From a checkpoint of a small transformer trained on Wikipedia.
Training: a variant of Adam for these matrices, 371M tokens.
MLP neurons of a small language model. Each row is named by its layer, matrix (up: input weights) and neuron, and shows model dimensions 0-223. Each number is 128 + 24 x the weight over its row's rms, rounded and kept within 0 to 255. Numbers have three digits each.
After each neuron's rows, "fires on" lists the tokens most often at its 100 highest values on Wikipedia text that the model never trained on.

L2.up160:115105086125166144125149122099144128134133141108145168149191140137122086126124114122101099114124165080159127170093188168150064111124144149128143130098137093135171133132139155160103151165108150120092139100161138152091082124087120142138124129121096163149112099096133112148161117139148115120133135153153162113174096139179119134141142123102089162135130143128123104149141144122121106150108139106138130134119104100101137143115108122111137154144103141110136111149154083160150146160096142151112126112139116137145130121133117120156117134098120165133102139139147198104169089151106118128130117086134092153151097152158106130164161132098135144180160102146109104151166125136097095147154
fires on: "l", "il", "ol", "al", "ri"

L5.up100:124101142166135073118146126112137118123150131151142094158093099119122141110128139113124104185122116119100128168163077081078106119125096154134142176098101098116118145116152138102087112163139127106118122098143160104151122138139150151182140090164153102084093114137106117115111126161094100153167118165130172114135091084154147137119167123119133162123108109159130080122120124142089067103141107103123133139134121152130135120085110149145115113136121133075093117168162137137113158138136154106171116143155096123171168102123139142146109151090129114127155091143090125127129124152145151116154124114143078144138144147118133165126103138151101163136139105112120117161129121121152155119154
fires on: "il", "le", "ure", "us", "end", "or"

L4.up292:164071153114156120133120111158102083126161103128130141105111098128117130137126115099126141111121135114143124185081127140154152156107111128108096139140135109086107148111146072139102137148140160126145134127126151152102136099106129164166178161068061068177119162117138152130094176133133156164152149143137134100156098102175112118117106134145110105146167093122125117113143135146129115110111183125125111119111153127120137119109090120154117152098160130101113118157126121171082157120131095133115141154150120176162120109105119115146104146176115151144109135089178113143116108132158168158116115106149133136127139159122111131116134116095157131152121112084140165139124125107133144129090
fires on: "te", " to", "ta", "to", "gin", " To"

L5.up553:118128113127163107099127163110139086138155094145110066105095092143121121150109113147123124137117106131153145137103096145116109141126154161127099110105099129142105103159124096144081132141145078098157134136107096134136139094188175083175160169125117127110152071099108128146089147108133143102141102118088123165129107109111149152102155107119183140105126127084123092143086123157105118131138133129152149107107140142141169128120160162113130089120170138093121133161108103116149111132115107126130139103147122118162120147132139132135117138141106118068134107126110121145133122181138120123168128132144131127134123118122091159086137167116146125163140138156183195137099091143086125113118
fires on: "t", "ur", "c", "ck", "st", "s"

L6.up752:105170167114118136159151110139169148121126094121175175110121152156114132138146156127118137130087141110127121152098148094174164096141115139127167129141129142170106137119107113145137162142168093112116146125127158126122115103077156148143112165091139134136131162105125171087146103088123136075113149148135110152125136117121115067133161104159164113095109102129120136129116108157146092144147121142093114117134132133133134106151128063142101117160141147106118142129116129146104134089133154113122113079125092156149164099134184112153099094116144130098159101120107104106107138130104145123101125100170145157116105150109112149108148135092130108134140145145123086113146143206101163096104
fires on: "ent", "ed", "ance", "er", "ible"

L6.up604:112123114156089116164082102114122164085120125123166138147137113136103177148105139126105124128099129092124114099124132104111111090105113140135096076085128111133109185113124164150162111116139143143118159122168136129151114117123158155143112135145113127124121156167139103098116140133082137151150129126129138117085107182114156116118121136154128105090134166128142103121085137135105154139151085097117123126128148126127108124113120107177081123164160127118127103165139138134125121156102174116118100080090118147120113119103153140181099104156130142112145089145065098096116174139110128156119153128133123163120131158140121142100154144127114077167120106146102185108171113183150132114109
fires on: "ed", "id", "ary", "ent", "ter", "ly"

L4.up256:111129146115121112087124114119115154127141110132118084162153097128097148138131150126091183081096101156139113160135130095076128122128104148128090111100113118081173103126114108129148144136126144130103116128128139143117093155125115111132111166154152124106110132158114153120108093107089144131102134113134154109114119122106111142169162130117127149105116116118165118145121149129132145123096141162115110103152121141149116120174148114165073131121195112106139117098131154125177049116109144081181115071101146087162119143138104163088137146121163149099133110093125165140133128133121111159115131100145149116128077097117130162130108091139127153138113133128126115110160103121092175172148
fires on: "re", "k", "s", "r", "us"

L5.up756:141123116096094083152100140121147150121115074148151080123105093139182123133098107103137146108102136124121132118116107111098148130155133134111134101107146133138087122098160121126116156159092144081149106135137144146146173123182136109152146136115123159129152152154128118113113099122139179150162080156117158123116146168144152141151104140112129108054087125138099148103088118104166131094075130152099132168137108084124187146136145130139125132081117116119179126139111088125157146195128135092104126123101120133130127132105109125144129111084113154099117117127108088130167115157124149078115165103145161107124123158109123135121106118128161109123130144155114127114113126105111111156103
fires on: "t", "w", "ttle", " of", " War", "ve"

L5.up294:130128159136166126128102114115140164126101139143089127109151085151144108133118146136127112106133141075111141167170155122133111120133142165084104098144143122164139110090133127107102123135060136104129160116159103160153091109120112073132122146105131122128160136160103121148127114136104080134128107168154172082118131174160140079114114151069131138110138169153154121114115130115150107117151107076122138120103134091132113133150148129182131126161137140171141126085111149131134107089138120103127130109121091102105123082169120128114114158080135111119125122114092141138146111134106142116153181136128168132124161089145108157104137123115140132161092136134153107193131139171110122160121
fires on: "on", "n", ".", "k", "lic", "ke"

L8.up344:139097139156106108114079067133084137126153127089094157118123138160108105102109110165143131117068164144132150095153124123106112138188119179116122116162137103140134160136141139113105107110108114122097157177157127137087086085087089151117154142116116159092109137110123141145132110128102119149115139120135153147154158169109140157080115069127146148096137157125107103160126117142135116152150101161147119126137146135142134126157165155180143110104163137094128143169128174155122157129125134119124173132141132144151095141141153137138094145105107149138159159128126137157074134149127129135152091139150109124147125142116113133135152098134122122124142123125152160160133106184113185106103
fires on: "n", ".", "leg", "ation", "re"

L6.up729:130087145110115143130128152162144087142115101125095154113141164150151138096144149116148118120100156093120102147140142110122119118140178117089140110117096148103124088132104138133146145149141150155132102107119108130108146112133079148121131152147144142177142149152136160140109142154167137134109089171151139146151140083102077118074165142129108084074106130179130084124094100127110131115146134187087151114088097120163141100145138142164113116142109101118178108152096141117088137156109127104133119173133110126132177090113108120132107135145157111134099152124108089136090127112143107145190129154087127120098118175148168125159112092136147127120126122147121117132102108138146136102115
fires on: "o", "us", "y", "in"

L5.up464:191097165123125116144143142110157166151122133090146107088127176103086148155102137108127089101136128155115121140107080095109136118165122120138156121130097101113170157155119138093150141092132083149120125154151144110130117104129143111146118098090108112087142132105112158150078154137131137114120148135090160123095080104111145144111146097118106147080113176106105117099114147153095162079137136099147153092133107162164140105124132090099107127129158127121159093125149111139146133098123125112129109155144105145147091166161136137161137141152119159090163142153119125154143148112096114145132113098115177101118142116157094110121150152114147140143158178120108140132175101088108112120128
fires on: "-", " re", "spect", "der", "e", "y"

L9.up172:144104124117125117144117130163114090114149106122167138150114122123129148119160139130119138111170097135120132132093136144164123182156150120181096108117133173165144152107153121094136158136157108175125098166108121166140166125122118134145123163168076103118099185124102087179129130139145098134120150136093113146134098135126149110099131112113140137082103096150100145139084131130109144112092143144142146167126126127153153150146087119162178107144148140078120090158123120133137136104150107059094120142156088093096133146109151128111108157165114152105102157139107105111120129126107133145199120153135160103115124119133118123116123117147146158176106131120159113181107132141133138144115
fires on: " |", "f", "-", " ", " 2"

L4.up539:125088124139143125107137170165154111137171080123108087165138130153110111171107109117106124146135116140121154103146101075129115141131141127150157134142100134155078132133162175154134149142116079109132140089137165102117146110131116142100114057125146154133118097121165118176091120159117127100142104114124159142185152110163118140067146111116109131159136126117087102090142138101154171091123160108136098120149104108148159134116147113131108121174127103103130144138113168123187144143130165148115106149125135144169109115121150148140108152127102168098091152130135115098126132115147093119143154129146151133140140085162159105098115123083116126114148147124164153166129118118163107116129
fires on: "on", "ri", "s", "vi", "ni", "es"

L5.up694:172082087116114146156115093161133123145141119100144138133101105121151119125168092138095186119125087120135104095168098118157119095150159082145150102136139119159157132118120114134138128067180094130116118101102159153106120132113116127080124139153167151143112128125134166154148140126127167125113110126115160140125097134136120141129119121177132121113099142095148145153111101142107150136087165138123142117168098120136143115148141144110144113126130149099157129170107148130087125085162081149148143125084113106141134156163140101139127137112114153132135132115136135117160156131087104122136101102119095167130136098129141136160139135091145209167109166088093130156107117089088138116162
fires on: "al", "or", "iv", "ban", "par", "ic"

L2.up779:143149148136141126149140159118086103143167094136158117130155173104142104146144123159094151133148119151098095106158116150132149105135139157088114155096123129154140173142173142127178176095120142092132106112131108086107099100127109161137117118120114073155173134145141115088071117133122152163092098103114144167161122147155122171099125134134137099125103154110121122166094133145160104135103152095140141123122133131156157095111116160102127123149117135115142134170146136154114167114153151118172129166123138120155104114142145109098096159119124086104143084135100126096127132145081138109135130134072089130125082178137128135109123122128117122151164131142163169153155143157140136136161
fires on: "ac", "di", "ec", "un", "tan"

L5.up555:155129153098088130150151096133159158106129144154170168099163113154157135140104135098118130108088103102124175115128134124148121110132102138097156124106145107143115112130111162090146130151173105120101130146125129112122126096132173145090118154124154125121106161100140143128098177126141133118091125099118117186142114117112153124107162111105142143095124145120149156146142112156105158102120142089121139123172121119140089143120132080106109111169131132150117101098110094127132110130123116123113127118080153166157132119087132141115140097154102110089146093126130124108142142147136169105173139101139182107148132075083124130084170150137125103155149164151147176133109075125160181139168
fires on: "ent", "or", " by", "ate", " to", "ed"

L4.up414:151110104151138111103136150155114148160155146138120084143111137110095107122155150126105138146109125085153128098138107127139139133115127102095121116143161103167125098113165127130118143099143162153119155146158111139130119117108159118137135103087111156115093113137073148097088144100133135127134109118144154112111130151120169094179146115111142157110119099166119158145158110131147150151090100096143160124146131157144120119117096127107071126118155120117136164119105172163171115198138131117108101136090149101128124100166152084084152123154113122131108133109108065171121143149090118181124145140107152129097127132138072134104107148160096075128145146149116141087127087163121112133109
fires on: "d", "h", "m", "th", "'"

L9.up13:146089119105154102093090124135133141144151136134190107134102072146161097164131121156109142117143121148076103101138164134087133150134153150161112112129134096091110152144099142131103110166085115143103146116159168150132142099153107111172086120144170114155138106125146146124107106095079160151110101136155117133153163195105125109108115134125153136130107121124106140133128115101147098094121095079114111109148118139137122079128126149140105108131153149149109147127099147145090165133106138127081126168143137112160130115138157119095113147126117113105161147115094121179114141134119098153115162124079159189117143107139139148138110102148094157159129139103137091126114131152153160108146
fires on: " a", " as", "un", "ar", " is", "s"

L5.up114:134168112111166149116118124138115106138087093130130132144164159123119135139087108093137139166076115140125130096162125123127089133110127130083148144144121133170135143111115160090142123093147157145104145091114124129106126104093152117121155086072130156092097138137129158188132159161154163096122127159126116136172085164143128110179137157128141112095105115184119108109138112126147129144128151115127156112133162194170138109125116160135110135091157120119155134140098156132107119107106136126123119143099130129128122112144102117149120176134129164135104096151087084140159121127121093131144169103091162132099123103146135110141119102120151131130167180084147073100095142148149136126130
fires on: "ro", "ri", "o", "ja", "na", "er"

L8.up660:153178149112115087096147127127136169112120152091136071074168130140121138134084132102137120116088161138138154160141103119093148150131124132110136098123158104118103108150107145155133115106119088125129137119145106166135120117164127109157117105136110152097121147086093170157130191155081131137107139133147117125136093132157082144148134152127118135119154123106151120110139124125068133152151134126168169126170116146115113147121094120109155140111151148180127112113158143138112146128100103121106090110130090144112139179129116137136104141171146172061139105167084139146117151147108149102126097111148162139126114129120167148120148090148153113132091139091093130090150110119133141090140
fires on: "re", " re", " De", "e", ":", "ne"

L4.up771:170136097108158112114098137116121138139142117106104078107088131170127114125099130112134113151145106138127131159095121115122165131110164153161126099091130110116154164130127158106120195119142170146110100093111131166167138137157118153160147107088134107122140111175134109143107127136141157176142122109158160149138155154133143108137086143101179134145096191144130101079099131126128130146094130129108126130144132108098100150114175146106100114158145130173152104144118126131125110145122137122120115130095096148111161114099096142129110126088100173116146119126120095142086154144108151082130097094164176165103109162091144139137095061137120137136131128135113093165134143110102123133135
fires on: "e", "er", " of", "ter", "t"

L5.up205:140124131125144163110100128091160135121120117146135135140099114107097164103098075118144140110133090145066111122117139125106130129145112087157155083152160101132173134154150123087158152085161134169093125084127156102129112128153144116101156112141161122138093140115111136115163126111129092145132122124138134154100174086104137143112146162140153130142116158135143096151119134131130139191127133137157113128168107136136139124123118143141131090161149127174130147116075154162144114079124107152135120106116116093084160161180137153085136130123102128173142138111085105126138108137123085132111120104160100165103138102100147126099162151153113141146087114119120127172142086087110134151157
fires on: "ic", "or", "und", "ph", "ist"

L4.up459:144139185103114118122162126165125110092154152135164125134100122117104096118144132147140136132133122132086150155133109109125116139121136137130140112112108105118122142168132146086149136124131122150145152104114143127095140093104078107163108127168109108086095136155115116141093092119142155122112138119138129121116105130152152129084165146127157157188127134100090097090091112136128127137158168148174096118103157181138176124153116123143085108159105133079146080112136153120075124097078143130160169178120161124103108152172129176123097158118125118165103081130154114124153139091145122157122109146124115127115093131153141140101156111171152119156100113094128105138149108159125130137146
fires on: "P", "S", "T", "N", "se"

L6.up776:157073149106095105094133096129112121119122123171155131144130100118114081117125105134111103113083148172136122166088113147125098114131116112118127102131146141119119121149094134148106193156087129076092124167128131140116160115147147115130119142186129138113117166092164118186089155151093154133159150127122159138143124110064166108127120135116154186136124101127111114125130140161126119155095136135123121135142106111163135123123148093177140102115164126075102149143107106131125131125115133092120093155119110116140119116142139141134093098133156123129131120135128139171153100160081103136127153120129155110132090150117164132115132132141056102131103178109170129123101134140139143153172
fires on: "s", "me", "m", "e", "p"

L4.up864:120157145161119137118120102142122164160133155144129133103156126139075103108112102136112115145130137117164176144122106105152107155141113136135101114147089099100138120143118137137103114091104116128111106106175141125156105167135116124125135166160100115071145123136114150095063162137105152142128142166138149138130163130125125142124103093106152138099146086162139095144088123146104115161107119134084117116113115108146138114166162113140128087141151139071163094143162098149131134166157126088140112151125122127107110108136102135098151167159159159086160139139084143127108184110068108102122054108128148123157118135083137144090152118131124102128130132122150151126110107159121130131167
fires on: "m", "re", "de", "n", "pe", "e"

L8.up782:126091122141139125180118093164161113121132141106094101093139131132092141117102133121111103171128129138147130149136115144158142134185143141121100114148112120138135089165151094159125121104129088084102087121113109147086155119114159103157142129132156164120143137107115104142161163147103123088124104134124132170114127105133167097126100130117134135119109081149106112149091111159125120148140169166135147143145119182109147134163063126155150166150139136144074140136132123176119130148120190161103153130135106116172120114124146140120137121168131117175117174111108102114094140123123107139145106119088153103120139113110069179096108129121155153116112125094150138094156126085144131110135
fires on: " Ro", "ri", " Ca", " Ab", "hi", " 18"

L11.up549:151129144136173121071142135153099109139142100151132115102110121134109162138090125106136140082142113169100104090149137143132125102102127140126191118141122114087117092113131133130135148129177147113113115132147063090099132115118145105091138112099139176115082119149091156122150120105126122151161172126111142118126106140118155143124151187142134129133078156127095136132096131176129103135084118138101129130129140115168120126158164154166113110163125146126149145117088161136120088116168154104124127137108104104091159151141152084136125129084126107143121084128114132121141167158127093113124136145156163097101132131085139150106094124157120114092099111098124161181123161135142163111150
fires on: ";", ",", "),", ");", ":"

L2.up824:123110155115145109143188138136131136121130104164123119130164096127136153108139094109090140131101147099101152104134110113140091144149162104078173107109141117110102154094147184161095134144134089113106149070104140077131120112139138126155131112137117097153175069123127130098121119107143179128109132104121112118092116125162134117178143165159112135111089149112157100121166121133111108153152106151138146165091122139142161096159171180121159130128116122118135103115121146116156136142121101155142120127149153147113126129137106155112123135145132096095118147127109120121121158161087133102143106116114168117089170112092134144125140116146123067175121097116127159129109158157167151082135
fires on: "lic", "lo", "mm", "tion", "per", "ron"

L9.up475:154119115068131132147094159136098144105141132101135146086085130130148108141133149124111159118105169115147148118122150104141156134123103136153117103143129144141123122158103180115085117126124121147093080145177130135146147156128089123134102131125122161106096154129120116180145119150110132125130168136107149083116142157153118089157122161137133102117143129116179112135114115145092141147125166132165160116164105141089110075113151140129091108167124102164105136132171136156065133128108098092147100133097150115147072155145159123152111120154170149098137156128101116127138160133141084110121091088134167118154147131144095110164131117162147138122100114082152133101133106082122141111145
fires on: ":", "or", " ", "/", "e", "%"

L5.up157:113136143146124109082113147109159113127123091120137123150132147138143183152077105107075152167091068128117155131146095106172111111122129122099159146124112148147132118094134139149149156128161106058109098119135121168144111135124123124128108111136136158134173112139133125177156157149184149080100127106103105144098117144110148144109133098157145120125109144140142131146105093110155143145150125121125161124124092101165178130118158115097163156138137104160128135118123118166139113150121150134082125137131100159105134095109132164122153183133136150085137126169118095116088162136107114105166155139090172112103183084150138117124117127087144156113136133161134109108155136131144144129125
fires on: "on", "er", "ter", "val", "ri", "st"

L8.up99:150135135116099161095144160137105121081118060122087119159139159148105132118114070132137118105092137191096144132152102170146114101125094069126106142096137173091093127139108120121135166165109093103135155143155094157120171132120089134142111106158150121125106125094142131130127148159103147105126133093120134107120156146169152116134139143152132186150162113112114128152116105150147108155151141152078116127128115134142095132158133104133200123112089113154157174125103140107121127139125138161104127139104116153151117133141126102083099115121164130130117130125145104064142089172109100099168127132128106122142133142149151166134125111111129103135111180115143118129137114139113119129121
fires on: "s", "les"

L5.up628:122118105124099116114138122104137106117131097127135107092165150142163124108122156102131126122089146129120132117168131160128147097141163129150120119117117116146105127154105129151150117170126124077121129128101106098107136101166164101127119148133168077115125121135096153144153132137159103152136064105108148165107166139151103101078172139072140138141104117141171127162121138114129099134162104104093158123084098126112124129125168149150140122160094108154128146093113124111137166124103118186141120104105114112161166079130108132141118140119125089098138168089077103123099163168116133135163136095092179153121126109122144138103146134149124122160191120124130135103093099164108120121106
fires on: "y", "n", "a", "in", "er", "u"

L5.up135:149137147113143119153143134150110087125135120110133115141136166122122094130151138115114105096129118135068122109159111134151185150111171128126095125165101100092075159097169139144118141109117097095115160113122170133075145113141116064114128124110127122117117178096107153108105114150129114123102078124131120125136152151156140148136149143167157168153135157153123129146129156113071135110134123140142108203116134192135146106149140160115129091142139137145166144118140115126120134120136170134096180174111137104125100102158118133113106128103110125134121128130083111097141142120150109179128155130074110096151141117191114149124123133150117127167132133149143115172150103149137135122150
fires on: " p", "P", " po", " ", "S", "C"

L5.up351:170142184127115144169121159160114099111115130131179089109129123142162127169123087116109128161086161115119142138153121083159113086164106146140141131145163124127087125138105150151166157122100096063100075137103133177116098141121094145114140092105137162111101161127147115126102127099145110116101138091141115185111149108113135130137121101116163128094099143145138132115115105133132076132122112133083142121172101142116141098140104105096116122162120110125122092107131123166131139143161154151118156128100122134122122123110142139115103102106157130098135157080166115111116152143146106156143166105116150136147154154142157157110112155124129167118124153184111100116119120168117174134147
fires on: "ct", "ent", "er", "min", "g"

L9.up697:120084122142100123133143114113126132151154096119153116117133091147123158104147143081133150134098123150144129153123097140111111151124118164114122128099102114144158068128116150110141125125158096116101117137140154151163097091169169141161143160108095140135113148105094126121105119152079161092125148129152139134126117110103130152111124144154154198149123132125147118162102096154158110078148134108132118100154043149161130097145164098157113153134159161116144147167127159120119106097112144141118124128126132098176104132153124137129094097151126140108108118132125146161084136183153133154130144125126097112112122129143107155115139118172103086135151117109163141134070083108144140179157
fires on: "s", "th", "d", "re", "ot", "st"

L4.up828:090122131143096133120120143135151126154167100169119137136139161133164148156095113112157153148110127130127148099121127073154148139099102119081161133139090158126147132118104156122139146196087104149149115107126114070115145104103124141130111130108127175158130109095148158134154135111137166124159114167094136108137086079124144083114106154121130103103115116097118127098112089121156119155134096147168087082126121129115136102134126198098175121152155141116143118125119096133108142176098114128146115097140134110119147152151123141113145163127114133137136143138148155150102109142102119100124170103127137166094141138118180138096099135135132068152119163148141131130184136088117143154118
fires on: "ja", "ke", "old", "ring", "de", "ve"

L8.up803:120112148106131121168181135140133116119134079137125178159094136157095157094124120116139142124115152128110149146143133148130085067080163110127117142098120122152083114118104112176170146163151144121111132112143150091111143101146130166094124134099093130141113128136117108133116166081136180132117115139107148150092105136153101101133186176153155103163137077156135173147117118142119136114136101119126101162124113155144087094128108158113103132117136136145154122096115155123149122133149122131091140163119113108159129094141134082106144118155105158123107111122114072107164161179085130143137117128141155101080135126078101122109159136113100117108158132151125141128140134149142130118089
fires on: "d", "ed", "ong", "s", "y", "'"

L8.up47:104138109121128114120152126143107126138166067168162145096085127135145106083107100104129077096142098109096098130171122137114148098117113169108151145139126093106102161098094165121199162132156117156150132119149126086131141122127132129145101162143120162158143109179133134110145112109160099134152148132102164104132131084118146105152143122155134091122092110126128135164101096134147132165161089083088123123087110135173122105127164129146101156111123113149174148147103179146137123120135160111124107180088092132133103140127138138121097140116142133175146084122138110103128138147102113150120136157138157137118136116142106148150085128118160083126097111120112107125130158146157139136126
fires on: "),", ",", "ten", "red", " first", " |"

L5.up612:131118112155169110117148159114149112143162117093153139096134183144134165154089129138137157103151114127109151151161150171174145160121131093158150114131115097104099126102103157115098136148143110133131141130155107124111106093114114126116135067139112159096122108112157153081104127081192152132116136090136150124116118123147159128079123163123173089112117112126113077097105134135098133097085122150091138081084110151117157142135164128102149166113143123125153132149123176140144126148160142156124133134125123101141112137135155121139123142124115122135081120119103150098131118122093159131118162122129141120077143073092156171117138160129133128132115125149207135109112118158118139110131
fires on: "l", "m", "\n", "qui", " R"

L5.up310:137106123142166116117111100136108154170104118123125136138110116116128144101124127138114164107101106097089150149170159086098100111172143173150102123089158160126108154131126145098122164114114099087107154106117131117139158087140093100130060166115113153124127134104146173137185142123162103140131130091156153177153135143152116130155150143150123122136149087128133140139123128129118115097120109100106152099093132111172097137140118091153124113147104142113129131131141139121114113060138135126114139151080124118153142132142146132139115140080084136137129166100169133070130168116114125082159118115106193116137125093104105162126118078099154127155127141142133109158137147157126117100147
fires on: "en", ".", "er", "n", "ic", " of"

L11.up369:114104113089141131128131159167128108107149108153101089166119141165123144125129120107148107112148124097103131109124107155112162212098158108157105135132104172135121133143153136125106112179127156132097104139117140091103145080089167109141111101159118113110068145098156126127125103160159158112129148096094141135151116106152157142145169156124124110116195136119109132120140083201120166159158137133089149165134141150118110116120095137161161144128092164103171125126116130124108146157110141166121103123132110121130099122114143103137103149132128108112098117112158098157155099176150111150124148139087102146116145157118124093144139143154146104133131117116126128148093082150108137118121
fires on: "z", " Y", "L", "y", "s", "K"

L5.up844:130150166130137137095094099148114085095118110167110116184112121143138153139150144141096130154137071154102125117128111089073126143145089110136142137135147178119125175130144130118131073112094098143122084091128129125136118140098126104114110115162142154107087146119096155124087157157161175126143132128136130121170143110135169127123170146159141137137089122132134133114102101181094128123131128137136144101131139146110157121136163154145119080119140122104143074129118132158160157111174081077133127153155124120124090123116151143092117133133139111115095130140091139124125178094144101112132108135118154138133119145152116174131110110125108171155101112125149088174156128120147132119188
fires on: "%", "end", "in", "il", "cent", "und"

L8.up882:135081144135141145131094121136136135140158118134163134174111174145095123117106109130125144111132095105090095099113149107125094111135154150114110111138161125133107174113140157143141135161129132132124102132117150110146128095123084177108082120122126110118137126081173137132106117097110182156123095129090117115067127148156105148138123110109166147176110127172145133171113144170156113130129129141099097154141141113132115098164090128148119143173185168140132116161134111147115141146140121081135118114135102144145140123146148096096145144151107136179086104085097158131119151105126138142116146118104132146112143086166102148158132140158108143180109165119089109103144133159154176113148
fires on: "ar", " his", "s", "the", "ical", "ic"

L11.up504:127115103093101127133115157136131154115133135116141121121119097124142137173092140106145133172094130098162117161133157109134148145167113102102159127140129149135115112153134153146123160152152151103107148130107132106106170086153148115152140106122093141124146078123116110132153127123125191104135155130116089127078095101138120103143108103123113101103146107151121125119085113146139081138122140148120135117144118098144178147123077167147090125140127179119108122093133150126115107136145125148155126109125120111103159094115113124145141165146116122158119110124154075104064169138189141159170151105118165148177145074108118161131107146159161080118116109100131133124160121075162137118101
fires on: " Ba", " Ca", "ru", " Ro"

L11.up219:144128109098196127131133151113147135121137125123077103160125153114139112109098101103133142146102193156113124097151092127111147139121168077140111071112148116155096111122137088113170125190142171128122119122163151099089130142151122117119101100152103121114128153111118098090141096116140140117131101112107136161136139144159151099125157137143116105166144096128142121169116138153158141130152101161093124064144135131130143096110124129121123158084151148150149113111144170135108123166154093134109078081120092131115116133164171148090121172115151114151134083114143156104130098168122116089123137112108128147142187157136153143142121128129149134100122136145097149135159123147139145116130
fires on: " Y", "z", " Ri", " Z", "hen", "ri"

L11.up857:136118142130156136123104128128133120195132138117109153086156136126121106137093112126135149142109132136159151105174099152119126112130111105103107105107100104128116158117157112097127098142135130180134139123150103140104114114109123136144168121116126147128118146129121091141139135166091157165110149161154107096101085153155162108140137158097086136137112118128136138146108091103094124112079183106098114114126123164170146126112180094158092098180121106096171146146097141116104163105140121137096130143081133125118144121171122104109112171143114121122121103099095111117161121128083121167081162147136147148140105173111098139141133125126177119137078113115107131122120155140151185121073
fires on: "o", "la", "ma", "co", "ro", "io"

L5.up890:105114119139182128099112120139130103128137161082148152147103128150112117121125140089132116146129140154145152179155141105134093112126143133130106092162082108145149164108135151107127117145149125182096112175158135134167105137118144133101127087122116149146132149162113125124138139134122120109134205096164118096160153138132145142122132117109138133125130118158134120109144083149145108073150168160098097132153118139159150118166126100127083152112102133144122121113162128140142080170150178104153112065109147158110138109174158120147145111149144095123127167098134135112114136131141100114132157112150162116164103151079105126159166069152138128126099143124088112135149099131140104118088
fires on: "G", "A", "2", "P", "1", "S"

L2.up608:126117142116146116142146138112107133177132148158089136126179109098131137113139104104107167148101070180130134091138101097159130108137099131097154120149145118118116134157132165143116108107171117101085158083130119069147095151129138117158143105095185119139173103147103155133119148115129143141149094089111087152106150085130110129160150130150143126133134147094188131113132101128139125137147156106137115123135125117141170101131169166125100109114150154108118090120119102123124175136108081164158122145114127163136115098092176170138136127183122104111147109164152122124135157138082117115162142105155120133145157122128150107110104136115115101113145118154133100132095103149151163093139
fires on: "ate", "tion"

L11.up63:136119151111121139143155107149105079124126103134111140145086172156130114126126068111146129155117182157144084119136097139110126114120135089117172136078144184157119150141195134101140106154123110101144116125147135133099107127119105155134164118136111158163101103099090112113135086114151116116132136136099146124134097153123164163131109121120136160180136132138126098157120102172148087163171119163129149140129136138137158103149130102110161134094111115107168119128100181112134116124139114139134101142104128127114077100131140115122121128099123138127086131103112114125146116184119110113123175134118112139104107151153115134165083127095126141136088113155077121163192101163137151148110
fires on: "s", "S", " ", "L", " V"

L9.up202:171103138096115125141133128139109096153138151170060123115132095128112091105078145110128162124108152177169159116159147105102076097102145145092098130138149136123136134136135176176128124137122153138095205090139124093145127107098109138124116099104126112073169124123079112093108086135137142122119140118109167148130127110149113136144167132107161142134133118109148178136148150153132119151179105133122084109109128103138114138113168142116122100135112126110152110093115141157145127148114085123120137131123119127166128119112127142137107104168133107136158114106141121123088152129107146084107137161122160115121166091096162121172095125174121128126128122096116175136157134100138148143144
fires on: "'", "re", " station", " area", " train"

L6.up869:165135119104145119142113121131142115165140087076150113085124164129133172151102151108187113132123087136161145132100136112115092103113138103078180115163145151112080135111112171095068120135166134129128128136122131127094141110121131091096112117151098155130128102087111129118128156121145124098126147148106115126103125147120107108109167127153107095121115148144134114106139138182090132139119125122149126103135108127119140134138123118164107120146165143145107138114163129134101083097169144132116118119102097141128165147144138118126102184119129158113092076122100126087139156151114131109127155101122118142099100134146173097085149120150145100153102155101138157163150099170127158062158
fires on: "re", "l", "e", "ro", "ie"